MLP neurons of a small language model. Each row is named by its layer, matrix (up: input weights; down: output weights) and neuron, and shows model dimensions 0-255. Each number is 128 + 32 x the weight over its row's rms, rounded and kept within 0 to 255. Numbers have three digits each.
After each neuron's rows, "fires before" lists the tokens most often just after its 100 highest values on Wikipedia text that the model never trained on.

L8.up53:133155120129171130113102101121145168136198076110132148124175162142104141102104121090104121154120143078140157098193089111078122104087096081141111069155121129158130156144143146107056187089130165089088109064055170092101121105073153147096139069085107128152161117133081162100099137096028157118104148133076190147137112139151181097098178141149173185075124121100116119102112093168113105086098114119118150131107123119123206106204137139106191081136080180142123111104174164134083135106123108090128103174117165117118108125207114091109155114158141063134093163129060169157143127118130092145137160159086104145153115110166118102113104113136110138170127166158094185147123140121131152167175153191135134107157153105163139122114155152164075194155127137155148098213159159159149158143132123
L8.down53:089102136140135078135199170112148108135124138146124153116107125063126150113098104129117175147121124093175122121036156129136102094106164093129181156139167164126166106152110139115190149057110187119067110160124158131133144140164172131115158184090148151135128106147174101147164155124109114086112111092157124138165122140088093164138093089078099166162130064217122069130089081111090129109088136144090108141117093073151117192139126045165131176117116155132123106135116180110102154164171146214124120093138082124102144085024119106185143127156125194104184090139139120169083116142159164133191092129160149060110137165135154165113147159132126125114110093062158101096101119157109104124089133104103121151182153118146190118132147090168115130090132122075119085143124178138117089114164103
fires before: " |", ")", ".", "\""

L6.up1314:118104113123097162147004134146128144152095107148082130160167129132145129115111139177164148150126118148102061157127152138132129144118121136130166148198120103143179072145174127083143171136167128107117074074157106132097115134119184110101109079078088118162073154078202166117111175136116140108091083184071164131075097138073141097140145139112125106116135121115164177136145173118177118157157162109118095131153109095091124154179088112133133076086178166115161137166146102156065120051198123134089115134160123123123154091110068104133140110179131117171096100111201136127083144101137197093158125028082164094090185109084157095174120142106128135093164096128171126126121127109109165144176121132096143117105147182160191129090157163146169114110078141131127098108180119104136129121106118
L6.down1314:083147129052105127156123134163163147164151111061157198118090156122083143136138142153104119144116169112185104140116134158080137131120140058115109148092142130111177164123122094134115109090136133119107167113142120125113117164174120127152131160080132125119146095156100136154051100139113160109132221048143146118098093096149106121111140124093146123173103185153111132092126071138162117105172081177146145204122081155143096111148116120104092130095075099167093041141107136096160118178101187087165155125115200155153148113141132068139155110078152091130105139086085113097127106127140175171079178134166123166075157130163066132119113100149122184159111054126118141144146140118155168183153114156165109117090111104179115168058138116134083202143110096165200139149102107116079135176138089
fires before: "\n"

L6.up1187:173141132108136138066103122130122064154126179147121054124086095100110146126128148139140164125145103109170117163166178103120123154142099112135098081103063159157146111159140130122127092098165113160147186083097088081125177093128127144078125128135201117102119089134190089076113067125132195117137157108144172105145109175132138154217189122150143100102085083136147096144131130152154146134097128116152168119140152101133108133060095168109086133131115136109182108136130154063121103149100178141159142065151126150125136070185108088136137123139090100130118177124153082130097097117205157113133142130208123111131103124168069072171184203106167073106100142189116127115105136129110166163138101155108021116142137133122145168100099215163115140104115151176099092138131136120136093135072151
L6.down1187:128116137172124108195130104152103200144043142099147138176142110075193062128194166111219148145169133142106171069147108141207131140098099158093148159141140120142150145162141180135102108159122184118113133132094203118143116139179069090106160112148111102126153137104117126150111104095189158091105106101138110097147175181117139136090112119132083160065158104093135140109152168151149140174074183085135159182148187125139140139095138089154159169090121111075150130128101136109047109117089102130160089132105102169178127163137062152116105125111115130073109121135143138079128134110096146137131167112079122147146139123144139139104078089062123141109114089089184107124159137113062132132151098070159120169130195116117069121094134125163171130099096134127086097059108136089114111180166143
fires before: "\n", ","

L6.up1727:173218153193163135171131147137082062144100196149121098135086146125072089124161127155108139176166110084087128113168095106090136083137080190162170114134029136131091136136094105137130166112119158055090120120108141124101126121167120082109129067156125134189135128147086143098127114063075110096120130185135128170154089123182171132098138146114112141120161167127145111151102182102137169186153121135164174112088170130192079139154148113112193122173167141086174130108168127131124061176149131143131103136067075103159059199147136132152109165134101081085103114141109105171102084077147164126116137154177156091133137159106128093153159114149147147112103104071079111167098123118163056123136126075159101133161121100144143100077158140144123148103103092175138159121120116117113145103147139
L6.down1727:110134155146074112153121180113141092109092122136079146107103109091162092107109112098087173137129164140137075078128186159198177160096092111147139138149107155150142128119102156129114118100149121083164098100109149107138138192136133133117203110126105078122140139113200124149171086118062124128140155142137176100112161137154124121103129151101095127168178196163160147120106149201090129101134099072089135094161155076090104109138092164147088106166142077108135161095120102147143178190097108117120074110125101072092145138145085159127107159185129144119107135167172076126159075118071088157130126078147143150131166156180168112143153136132133098115102075050076067111119102101150135089114178127217170127086112175192116195150142115157054141144098140106157163150101149159061118152095135
fires before: "\n", " |"

L8.up1554:179116174176156131141164135119083122187075137131117060147097115058130191083134146149068134086122148151150129193105106145159174151151137176130125088122085137144152079177120164130127131131158149115148172063173085144127059132079081120129067120103122143134164179193134072105138141142124164174122141093172101214193107122112174125175120061075096105132142130107086148068084106169163188083143135170126100133089101137105138187111110166101120174159134115075140101134106138107131131095156133131167135166090135143105118125128081157129131184130092151075136128146158138098126070171137130138118186165158100113089155120067015104095138142177082144167087122119077122141146196146094082113125134120174105135132097120115147122103124119136119120134107119142107131115129160161141117160064136
L8.down1554:128128085126147136132141119085108118172095144133090116061166171164170177120099145105105109141151110123096153089114179135145126144121073123118113146105000122143153126134146101126021143112145139079140096106087099102153133087100104119170128105117200138132083131139125130136127163171148149112160141085067148116193113122131172170123153124135111167150182111055172141130083106123169136074163121113075130101133126225116153134102078172163073139116119101116127109083169140105119151158127099019171074113183114091122136148088128167179124128145168119146106143070138130145118149201120157126138120161180121165167096175173160147115144136091113046092116161142090165113157121116114099103103088095133155182086105129139136117166159112133171117181124140103162121088126142143139103169139149
fires before: "\n", " ", " −"

L6.up1501:118117085115116202155177125124160135106116175175151180102115072122060071154147154159127114141144122091164108165117119134168149104085107101148088127116119137085188170105080191131115104092143162148074152124171062134077168195071149138162104135100132089125068149107143070054110115098106138138130090114175153163160140138073079114124147165105089143171118162150078147075121151146127157093149188110129150099089131128147140137167158125158128118104115225108097161082110132190123138170129129130159191115109091099133117110107157146111069133163167143155135152111148092119093071155160106172127123121109126167143135177147140156132154147105126149147137123111077197168106146145169161097090103146156136085095114139127165161095159152116110166148093113138020093165155065113112167129116053
L6.down1501:151165090135117158091116070131091116074111073087159137172069149168155098100010138161163127120156188118096103172114098134154120150140137150088131109161123152067114113157156122120116143174069092166165153163095183174153133115143186111112094153142121127131079139125105098137110128104143160089174097148120088051069163136140148146123098126142149114128129117118116132183154128150143059182139068068128110130122137131170148148088106122129117126164156130135164123158112160089191181130158156073109090091135147072151129142157159102131194158099095151166127177116105137102108197142145173107151095104090104099167094158126125147175167142110112053174111075093134090142089067192077150097147183122162155145121141110117080106169105090124122136173114149068104119081094125164145078160126106
fires before: " |", "–", "Is", ":"

L6.up1701:113136111112109114159159142146131133092167175146074115172107137136049138153197113089138111180103121153179162152155108162095129104140126119112158123055139105136072104122149172067112120177157177091105135092109137070162115187157119144115150152217155153121143136102085101135121133121155113119152107185132079132115082128191106140135168126140092137189111150101126181142161103123194105125154072121147092037113174156070122067165147150099105142135098097146089138106128155167215150142181197135143170145193141158144126138108088144135142092131119186101076114160133134104145084156123165130097160060179101120079167161085119106121085150104136101094140132140088113146134151130105061098137122167097116133186110082078075103101086059128145093108127118130159146155144161099112147115080149
L6.down1701:103182058122188102129041132103143167108112148126123128161159081174145161154169156178091108121089139047142157109085111093153112115166064158160124134163070161142091139171080086128130073119182087111217084149065130085095099078104116169132128142130121122202088103140132177125095064121137143128065134159129105113119137177137163110119138115154156092090101100098173087085087119091173162129163118116150177104135157162160094139113120111088131088106182084122163176168089144122096101085128102085127110132136105147098142157143129133125119118130142129045112160115141165136093184091119137052121137139157165151154174087191123142166091113135146084127164139131163113151169116131096206169137119156086130109102121133150125183182135145076157123148156123164181107097119135143093110118161121
fires before: ",", ".", " of", " the", " and"

L6.up1342:105145168137122160070125078135077150143128123109106067136097116100174145097127111096131110137103119112113128160120206123082126133132121060154120137094155094085174124081144147125121103126180134119165100089157104126109153153107136103127118126123116170079164124192122119077172204199143144135131139104093217075123156130113156118134090120128132104121155110156106136134140121110093151177114193083131061110222122083089189138188118148156070143109139144181167134114083110196127103091146137102088134126133121106132090099103115132155122138115089150169150122137155105172198145049115213143113088101178141121089150132144077163147055142075140126172141094161136033120166188066118162133152098130114133154096107118164196112135182120114121153094104129153101104138083136116120133161163148
L6.down1342:128136136099123142130092152119079115100088147123074153133098108118191144083175128132189186148104119147142142132130117191126116130159092145089082146147125152083181142117148138138163105145140112134210166146043145064175103125130083101132154108125102116133152145129062135103122138100080107094163139127121098123116133161099142214138121129125083143113138112106114120136167112148117161120084145126074081104166078071083098151191133123151133130075159093148102187083125122104101088133167191119159138091117101160125149127112088174140128142132179133157130040078180065084079082077129116149103101127141060114146175140183143206094153158149133086142134132145099179199180129090159092189142148161179149092091117140109112104123082102175094169117140167114150121150191145148165124105082131
fires before: " |", " of", "er", " Total", " 4"

L6.up490:111128143165152188176153120095099133149156088115154109124110134113114082092087059086127150224126064181133162179137136127116010109084121097138180070138181136196146108123110109040118076145125155157119152113095174139111080114118138129181211140052169134097132072148131106079095158118072191158188135119122105119129142154116149065105175153153127086160083101143098148126109133078166140088156133082146139109127169152131141162117147133139100092140112086153078185086088096170156121131155111121135173087078136075135178104152119139120107157140100156148116179125162177152163137112135128140116142126152166142160180140154150195122098180129189149187111090111105125092092138137116140150076163167111108159112108102126107147159124150080109135097130097140131122117120153107143093122147105
L6.down490:161130155114142134129170142102132225158080145164130168091176141157174128123145108129188121137122180144109104138119130111147147178156142127119113108130128176147104105110152196129140036120145083117120085116106141149068150132106058151107075192148141181175096121150037126061086069178081105121132067109140126138121146132114121146093100170154106144122073102104134124103123161127094184157105115157115119095125088094124101051171138092165128086133126168163158134146149123110154183090152121162141087154146142170096126182144144133080125093129075097124122124168185099138156129077129098146153190089155091113146151173112112116172068110118086076092155129143139158115113170085101097130113187160173095063154137097101195138100149086134094121187106096178096107097120176124132158122077133
fires before: " |", "."

L8.up680:113128157186125094185143145084112098116130158137108124134157149086139078132157133087118134064077141134178082231165150106129155137127130176157093157154111113124126086137159121100098133138150135075167124127118108107170164102107165096128097125108115134132161134124087154099144147125129122154135119142137095106099196100150102161082174131163115134099086147170130146127233081101113131042151165097087132117159179123042119125132198091150088090134167177161121100135151099108078119068072142136155128156090159147139182105162147119148097112144150154157105109102176085176124126146126136117121130150155119074156131127101099150159098169102188105127141161191105185210087097126125089212068103110170115147127133190076089149103140084098072101145148119168107127107157142097080109080158104
L8.down680:111136121065211145093144142159104098117154147115101159085086095160109159122102194110110128172162085203135171088102122097155178103095156111130145067073094111165096198142147166125122129082056135146107110137139109132157119103111125137135169114069143175136139152114116139130150093110140152132135107176117139147113104145143124072123135147146169062140178144124151129040152127197147179151065126103176102150085136143140111159143152170143151146136119129109109197132108123169159106181108110094120074122124135148112110183148137129122080104108149105087185091119116160054166124104084138134104144126123100178085145087196157098147144084110092122195155177057153159124099128116107136104130114166164207102122138123202101095108096140153101177086093141166134114171163064138167125133067155
fires before: ",", ".", " to", " in", " and", " of"

L8.up972:149109133143109128118106137127144120137096184151107161092132141112147160085186098166071145091211122132099087144196149140107179104140127110163146127127101145083109093152135139071151128078134152118126107067084112118189113147133111092154157135127120141068139188138137088104156084112092170129099142167114170195107137157178171187133097135141112178128169154144146093129182184100154150123139130088137079157087142109141108156116142123118050114165115153069149120108120122144142109155150044124131132155100062138139148165138086136135167217123149188096127123182094097108084181107091141131195145104106146096087110159095121103115154071153166139053102143147166082100105169189112151104117156080128141109114133107113155127151062090196151132098107125091062131107099121115031112122158143
L8.down972:174154133095165119114112130151142107106172119129131076118113095144094148177108147145231060120073145151145142139108130123139124093103140144118120148128169166148134158172115132145224123126096082106135096114116158098144138162108069159059182158143111106129089125166157128109207153104121147139113145146123085084161170126107131124153144107100163134147127135156109098015120154079169150123106126057154196138168132111145125104170169138146168106129119093130079112152090129089122129142103131170132078151140149103139099098125156171106068153103056133065127145134134161164133047140102171184080148065161107147109091104112101157152131111128155090211107083107089142134163106132125115126187096178141137118135089137148119177088140132145102145103126166128226077114158101082116050119124129
fires before: "\n"

L6.up1509:151137173144125183155109156147112157107169147122162111125156137115142130134153139184115090159155129071198160082134112146137162136182105109117131050124019092126126144161114126102145163182161156118171168174181162205123105096093127181105232090096163092171192073092182078076116106077120181117136158095122154125165162119157124138130122093079092118057181134125138109161167112155119107141146118121167099142132095071141115127125113123116147157109103158134122138160100094074104093115102124173115106167175100157123167134168106144091094107130139133084142179079163113095121087132120133098134167151113141113152126115103126099120138059109124155160184177138072096117075131132130097148110117118180070073127098109109183144091125144100116117114153104135140042094174150084164157126083131
L6.down1509:108104129160170124133157129193099064099154182151087148187124114203111117146115124112182164106122109134162084112150152111101134135104143135167142171123094117114098180221159113164142125144132160099115110147063140135174130163053080112086126148179116095116139155081151168183151077110141149120134126113135129115103150076123155118116117055082129152122104106132058205166156189151105096108104140134055063120180154159096095097209131106142100140122107134135143130079122165128149181163069101077151105125111106170112165121146128161163179108134124103128086122158065200116169080112117091122144084101123125154155124114160136096126119109095111113130174118132148141058132062073115133114087132152108129184138102173129102138137171095179124100136160088157116138126102221125067128148133134
fires before: "\n", " |", "+", " "

L6.up1059:102129089063108157146070090111127074124131149095135122145075089088149118146176128124137091114088103117129098149174082147116112177056141144150126119206150152058167168171164124159142147154078134082046147107146091181113174158091180183124098054148212157117187134096133136145080149106121119116127121150145172110103187126091112114066091109131107163059174152052115146131129127152114126120118118111099144142114143081147153164125116170152150136124113096106098170133170161140136135161119132143099133207132066112116104127154116164051129073175119121200120196188115134078135098140147156148138149152148128147123118148113104146142120113087112123151166165165161159098138115068104185147131185131125118094154154114109094125093118177160074100166194142078077138136103132100103127128125117
L6.down1059:124170145160131112122113080151125154132073131126104185161109152082188099142109132109135111081092139177090173139133128089193094098133218147131179116121164066125175174122129136101156080105165066162085131107122130108114116140161138072089155090153107111107090162175153108129167149089129157122076112155157147075057142123079070196151130117131115197126152135095139130106118083147135101171090192190142143127086083082162131154140154150043097192081138143186093112136114095140108187150163122137103102166126096139141113137118068088130198104083172096138127153118134116160117080109151128116112079144054101137075150115107114165187148102131125193111140087121152137101145168137082146107177115127157094181177151104134160093154081103160098114131133116158129107138133101096181135124109095
fires before: " |", ")", " to"

L8.up916:191127130146124151132102131132131073177132095120108121163122172148157143103136137087125141138124103063078108151127137103159130084130134082147101087134018172080110103173120161142108113116195105163144142025073085153084163101114174144165154152087091118150093120091092138094120171129104152131144177184200175158099143113072141118171149138140071123116154111157145126116172127156104133151167142133170176097100105159117133218135152130106109202147149101144115095095187121111117077108116183125085115165145184089116093109089123139084099094114191109095125167105122133122123128144194120100122139153176118099163079145134130147129043169183112135107110164172127069150100132097101115100180112131160120157113149103136138129160119149126088160103182164093134047099130150166126153097092108
L8.down916:124110120119140127136168108155161094142126117148104064125080150127129094123073119090190139121151154146128105093125168118118110153140126105173161130082228107143129114096134121162143118148116118066121104102167100164105088113144113091111203170125177125153162074178137171131138139125115117117162174086122087076148140124176188155060146116073103104157117198132108087064108088126108138110101105071097103092144158172156077108158162160146130133177172120073092118112109131127134134135142126169169097084113107090096160166138068091108098140174107085128113074101162103080089163143107161172111143113211140148099155121151084095188167053124139129220161143163097107090087118146155103180119120143124131105117179104178172172135170117150090154215136151143107112147086097132131130174151127
fires before: "\n", " ", " the"

L6.up498:142065150166108132076165097101102124124133144097135110177098152131094188073144124154089153124047115132149168147122075113136103154175161153180124075159109117128128153158111150106140100106158135133084109074142076119143095151152193176132117129107111131069162135074126111110189140139131126119119129083164107132118164110136110100124096101160117139141148142148134161149105115093116119150092191144075102124035162082156119116174124139116055165162142174155135123160118154150145189187090145162121115089111146141117183177149167149175167166171104157192134155109148100102159129090094135169095192111137137115123128181112134117135079149155060193123082121169073136112079115101129156143125132156105129137184161119035114114057114144141108109173081195074146073105109125078164100123114068
L6.down498:136135105097170136160145187129155168144127112153146119119161114055161122122147100081135074147175116167117062128084128135120130141125130098086105164065109139160113135124152099113134139139132113153171092201129206170118152132145109071174147052084059104134079111134120132126070120152167097105108110190091161164148131124188137162160140107117125125129086127104143116077119142163148098108203111155151130145184097148166197159125141205152196101099138119090129140128127094124137081051120133080156129157096182094144094046147127084110127099067131104064145098156088156117133140140154120124138140131167113147113099102142126098162126095092187073106203117104146084158138111144096118137123096150149038121086043140150170160148124135122075120091135129169105163151176134157090146134151149
fires before: " |", "uki", "a", "ug", " in"

L6.up962:085128154069168110100160115092099151128199144105158149161095116136195160120163110174136154125074118102104190124146118093167146169133098080140161125107141118172080094136189162172118150103113092088096085075097138133135093097158176143122117122131144151119140085119173074129102115136181140144125116032105136149100155100170075113153159194117165133142126183123118150111093133148135106172150087090165073134093089092156134156106096111144127142043134117144163103187178168136086133122105139101151115184109144140055176138153172114056070185114156156130129114107178132081057134148112199114165143092200084094095132130113164068129088120113131135138122113186181125122171127133156172166126114146086057170144103084122120106134141120109116136152056140133121121161107131100156106139129155
L6.down962:084182081097093091196092123160111160111139159120124123107155110159112192102067169095124133110119112116118085133143153102086129157170159176148181137103114115090169150160117136179139218115130143109099122072095161097113089125148157055102159166132134115081144156142130148157069115141140078135113088132129101101145128107162138073212142118144117107154169113138167126087087134114207129167060110152158126112036125166142124116114119127085147109127156123137114172123125201108156107110138071141057156144095147115123126187144111082114023086112166099105117167162127083125131119144128179123064179154165114114123122119166162110145135081091161117061132141147098198154141151115159086135139105145121176092149126162136137133099170116168170095128172128189100126159075098144123099121140073
fires before: ",", ".", " was", " in", ";", " and"

L8.up112:208164153148131215161141177079118085179131171108159121125135150165118172105158158150143131106079118168113110146152113137109164166177139110092103116098053136121105178171085189170087093104171076093150069154085120119153137180171097122207099065112115104184137095127148152113112161126115111154144150111128113140149152130128139100144149113115113083133095079128048151071122156158118159121109098113177157157145164118161123125074142133169136117098154135169103161110133136135130090125138157108112136126141092175135107134072116151097107110128144094111150161092171115165146134137134127102102152180122105110069081115122066134096156087137090155185087167097144108093084072174125087097102158130175096156172184058159120137154145160159155139125047093063098080144145129141140108146038160
L8.down112:135142132228127130091099100129123105100122109173096127085127166123132122108141140178161145147165142090093113085147120138132126156092145136168115163143101151139112093067167119090109145126154141099115102044113135113099147098100156068094153130084164151120089138092121083147154080097163123100116141140177154138175102101158063130146100118182101147114178078064117088091128144133141184163208145103119133140185114143071092196172086113163145156148147162091172130191149087094138098134164088166155067093136108144100148129147130157144086094165179101108071120078143145091111100156099160096179094131184114107190124132099139154097201105152147154093149217193091110125144135133071183136113160048124170169144143140112135145170116116143147106125149102145111126095088131128118063154163122
fires before: "\n"

L8.up1758:192100089148057133141079116100070062156080151156166076149129110105113201082117151184068169156116114118132112151160143174118109086113222122124109087149096160144126113164132096139037093162161124090156123125090131135181095174101176143113161088049101081172114144104172132142117108126115132089185180148143151175142120156154135121148132129098059072116150107139105118097132160121139126111138128123141148128169141101136150200089127176146107098133183123142120155111141061165130094131117113084141144141114109170075170127126160096166079120117190092095093171072116138170133146097110160141173169138102149087155143197090136175145142156155093175179121122105112134062103117172109107098127104123131144108124192147121143133166089174140149096141052082115101137113109172139133132143084133
L8.down1758:162114147130156125154143106096119118090141082148138087104109162121126140106115139157149133146131133161115099082128122122167179154109114079171138136145089104117140109082131143149167112129107105122130153089100118122145090156176112042081157157119126131194087154176133099146171131097166069177110149225102154115147118127151132122054127116119061143115172120122103150111166128161104178095127137144100144161131153124148171176073142207136107121145120187103107114170108102099154124164134131135160113087139073205129125129128075191151079135185102133100089122100120137122117062126142130149138159137143069074158155137094174124081179100094123137132130177127152120127109117144080059205169122119145057150187118093058120107166185112206184120104111123136071115102098123103068131140069200
fires before: "\n", " —"

L6.up1548:128059159175132102112144113174050137141193159162209083151156101126128165080149190191186185121142175167180120140114157086160140072164156129145151138137104082133158159177093150114138086103189155137182115184116135129125096117113137126105119133142153107143097131162070122114135175141166150181134162140123102136150148121111113130087124156132154189132140158106121139132090127103148134048102186098112108112107161184161145112119119200140148118174137144113053097182090141077096158100125110106120155108208135060139110142074118056155113132124169112128139099113140101151093138067128146094085114138056125112095060149157107099164104151118062109119081134129065119105112117115111117116122101124097105199102122095146122155136173138155122077104117147118091074099146162117124157185101101
L6.down1548:062127133128109098097129148127165104095132100134115127166110132183145102122103150166103105171125127150131102082072162136099139131090122167195128126121157170106164146140184057123097072130182098094118045124110212097153156126160173077201160138110127111161205158103160129104142129150158128142114083119082116162142127129223139148133148080114066092123160096151104100073053182180127190119172097195108123106144135179090085141154159062120137126098138117097106102114090155093113139138134070191134187116143125115113148184174130147136138154099132155112145131112136127149154078177131119097096166184110090125124096124130079170088095129116135161126133060125099178164173146140157101084126156110089175113119135089122094161131129130109051115151113100142101103135145146090105115123153191
fires before: "\n", " of", ":", ","

L8.up1208:167119096044114079130130169138124148172155145169175127131177135170057171078199179105130124113064055098155092137144155160165115122082129076156157138137149145138125181140125123122104158173098124147181067056143143160136151189092136099217168140177101152143147128123179150157123173121083163143164099137129185098082093093149045145139145129136113110111126117158078120173165106163132153160100153144128095072146098102111103108091071085151123120131117059080130134156172108122181131080128154123115138108144134115079136155128093091106093098147103125151117079137118149106058152141145121121083143120130130146126121129139155136216185144130083132159145201168063119114123152098103141114163137142111099145122061140136119098090131137113143143024071142116133102122132128154151141093149139
L8.down1208:136077174149116134156121140156161081019194172082188096116138165158165124151156162085149126135112054218160087105126072125199127123154151070120117188120123133143118081092167122142101109131145113131160170157125176149160188106055155141084075150149144119124148146145127035165075145119088102087095154150126117137091148114117158086126126087092095126121096171140146120121118129125132125114181117131145102180092164056147116144146104142125131134151113179156135131120089163136099127183127130153123094107167118122134141116093097164130088125145160182154157132128085124131136121127095120098112132166167116069091138133149059106084126137130098106095234190160066137139082131158112112146100090135163164094112126132142086133115184122156080112191158128141079076111158160151115113080109145
fires before: ",", " |", ".", ")"

L8.up1411:120093079181090133050154129115086120071164107149147162137106103124131082101136104161176143146112149080184213148151184219131075133088111094149161153131121102184133145138081118133098134188057155111125149130152161154110125124095118141191128072152159136147093100164141086157125142139132081103119121116068113065127089122080094136157088116139156123142139148145111107122137111068132188111120126092035049154163135084115160113070113131132161115116134132161149167127205110146044092094150178171134169148065143112158138118099220128115190168109062136167138146165087149133106139137149183154122081127161076172132111156142098134109140147119146121121105104158135105087104145084108148121105168101141114158063160137121106130189152106104160127138152125121109138138129094114142139178137141
L8.down1411:168117149142103153141141145129134148144200179085100091031149128128123142138100116149135077142167065139101108091157126107121141104208153178142095090109073067094078113057137127108081136094135078084137090129104088104105160116149124164108164118146121170099094162074173144134146211097092160162097131090169142097139140096124103075091097098114121137110192127177106114167132147138205078093191109163132125168131187118121126131144090089101139163116142098093094181128167113166119183095146089100119178134202204188135110130144087160130124139169175130154113095131136105095116137116118125117113115125103129140159185089209147135131118106116128096104123140098080117162097171152161109127130145154150127161116071133159113172148137128118157132085173108153118111159033182121078137145110148
fires before: " |"

L8.up1672:110137096171164139142138139171123097162098148125122058128155097066148106149132106112099142101109122107189121163144110082146172114158134166170178135119083144171130122096172125170107119131116157121145108106140112074149184137123147113138172125122128131127175121133193092081090089142090130134146069084131066164104123147145122142166179127105124074181112183123100135129156137195131140047151129110053115103144205161097066177104094141189063099086165085121132081167112112106168130073128162100177133117159158159131145122137101127086129167123110100157092151099155082173119135148095168120159129074184179111138184102154116118175148172127126055123136190183169135158021067126090103132086109118123105124056112123140114147146158111119110138100121087148155132166112161180112121154095115
L8.down1672:145145137156154084131120135120188135120106167115140119141107137144109131138145139081082190144067097166186136139121171170154125147116100149139134074117072176141120166152147130193161065123193165104188134144132127132120134112093074166143127166116115088193164162078128166184134104145134127131077114122100117144184094113115103144148192143134085071080165168161149119075175111161107111100037143100168114136131156132141116128105178112137129076107158133107150133117116139137127156151088170144172104139099106142065159211172085130153053138141154129146151095125079119051093117126166098146065123139111125116142240106107062106132152120122131117105123127097177091126066143161076137149126053125130138111046105152141066110112145128158094161139131162144124146067107146105115096147094120
fires before: "\n", "==", ","

L6.up1064:143059097136140166133141087112108180074097118165122129134096147140175158129123119135133163087118176123175178182108148065087167141139184087159147113164107149083139078127150120115106070149166179126166156069052142117109127174150128177121094144089150159206113126142179161106157122132105163156170177128117132132161121171065127138138169134153115109102145094097098167155178140205091085116079107098112137135119115173110083137119136142088135115157151106119090059147079158072135199104111152175120122106151184130137127096150128164149130107136083113123102137145160128078139069129160136196146135101073157157067099156085101131174138151150089083110155109166144059126071172095078102167099135107151106144067078111084135107119095154111117140125133162109134121115121137103219115122066154
L6.down1064:174100148134180095097098077157094102140130128136129134156126131164120086148169118145145168144146059136145104116169168097148130154171117124160117174094163143126130110102156131099142066105128159125126117151131073125138177122128102158123108166133153132148099115104184095104128149164102160109127121113139143161128125102065139171071086076112123084125148092161181107159117108213143133085124121105157062132150115172122111189193094153078164109126166172130158194157124129085132086049131083091090159171132118137070189165086043137153110154123150199118143127077178127135099121129117165078147192101083130119136083063097093165131110080139152135073098117155160081122119119080122124204134180141127190104117072138108094132149094066110115183131094122187127183133089155168141129105145140
fires before: "\n", "ers"

L6.up933:136091116101128158142167137171101109120100167163147142158147131163134076138205147114113098146057148075185126065165138128065116102075137175144097160122185129149110149192142161142127137146137164131115124131105145113118085173105117155131211142092191125129178143155175095139125148131112078117093186149113206071153133102095096124125134151130113156077118187081158117168139122096115113146051120081126117075133117145111106126112137141185101098096147155167136119089120077121109077165117170129148144170111108187122071097139168075054110082156087105127165138140095127139115184113111085128101154144200102144140168178053123161162085131090100105139133099144099142098143113121121184134045144192085098125072142136134102132174098115131141201119086122133137103130167082132171137153107140
L6.down933:108119136150125097074195178165109132100127193138105139174119152140078146144156105109115125093096125136202139095121110103127082124095151183144109083174148086164147079125128153106125181125050131154132119155130176160139124115112136085188075120111145093144185119110157205157117139204125104145092124138212096155106127134127115134113115151094112097125145151157115155100164167107127185131136160136156131123116163129077076086126105140104110127141178105080105134110070109112081120148172188190126143099147104141150119153125126098108131142113135113145162080198049091151102140140098081186120163120159178081088078151108144138107150161111084134073166183140179115186098107146122161141121052133150101141105117136131140135110111154188089110089115175142193071144127171047097101081182126
fires before: ",", ".", " –", ")", "–", "\n"

L8.up739:184132080162100177084140107151140115132158174117146081174130098182120126162140125173138144124189119134172162123199122135095102083150171119060080132173150083090166133125117096113109109125142144121079131093157085140139101189150075138152098093089201150149080160106154211098098098122085125104134134132107146161103164121144134137150154096167132137182118113074120152107147175156052121149131121112128170095147144157147106107091090112113161139162110081124096191099101179094061112185189056084159118086148103085100125138132094129148133056121168175118164150165086160134135202111088171137140144113114148093139094101147102154131102115145112154084136072136133131109096118127128095161097096129161148181124144146077183132149090157161143071164096144063058170137091104160142099153099138
L8.down739:167111131123162124141154136161121124099097087132120148104091108155162098130082163093087111169104094107067142141165119095081106141107123124165138079125112147169095091113138090059171136159095081130086114180123101109119210105157167114153145146148104101164128177122155032143102159053123103114140165167123131124087161110103094117075149094142127126129162142171089128125124146194100094084081183153093099125146140204154139133160089164167151155156116160129098082163173133136120149106105158126139098120093190201157166059096141107134156087157123094157119100130096134096109097169143119153165158093080130148119135205090057160053109145155160165188135142142143051146191120103091056137104143127097127136095131149139153175121187127191105127136201126124139138130106131166130150103113110
fires before: "\n", " ", " |", " +"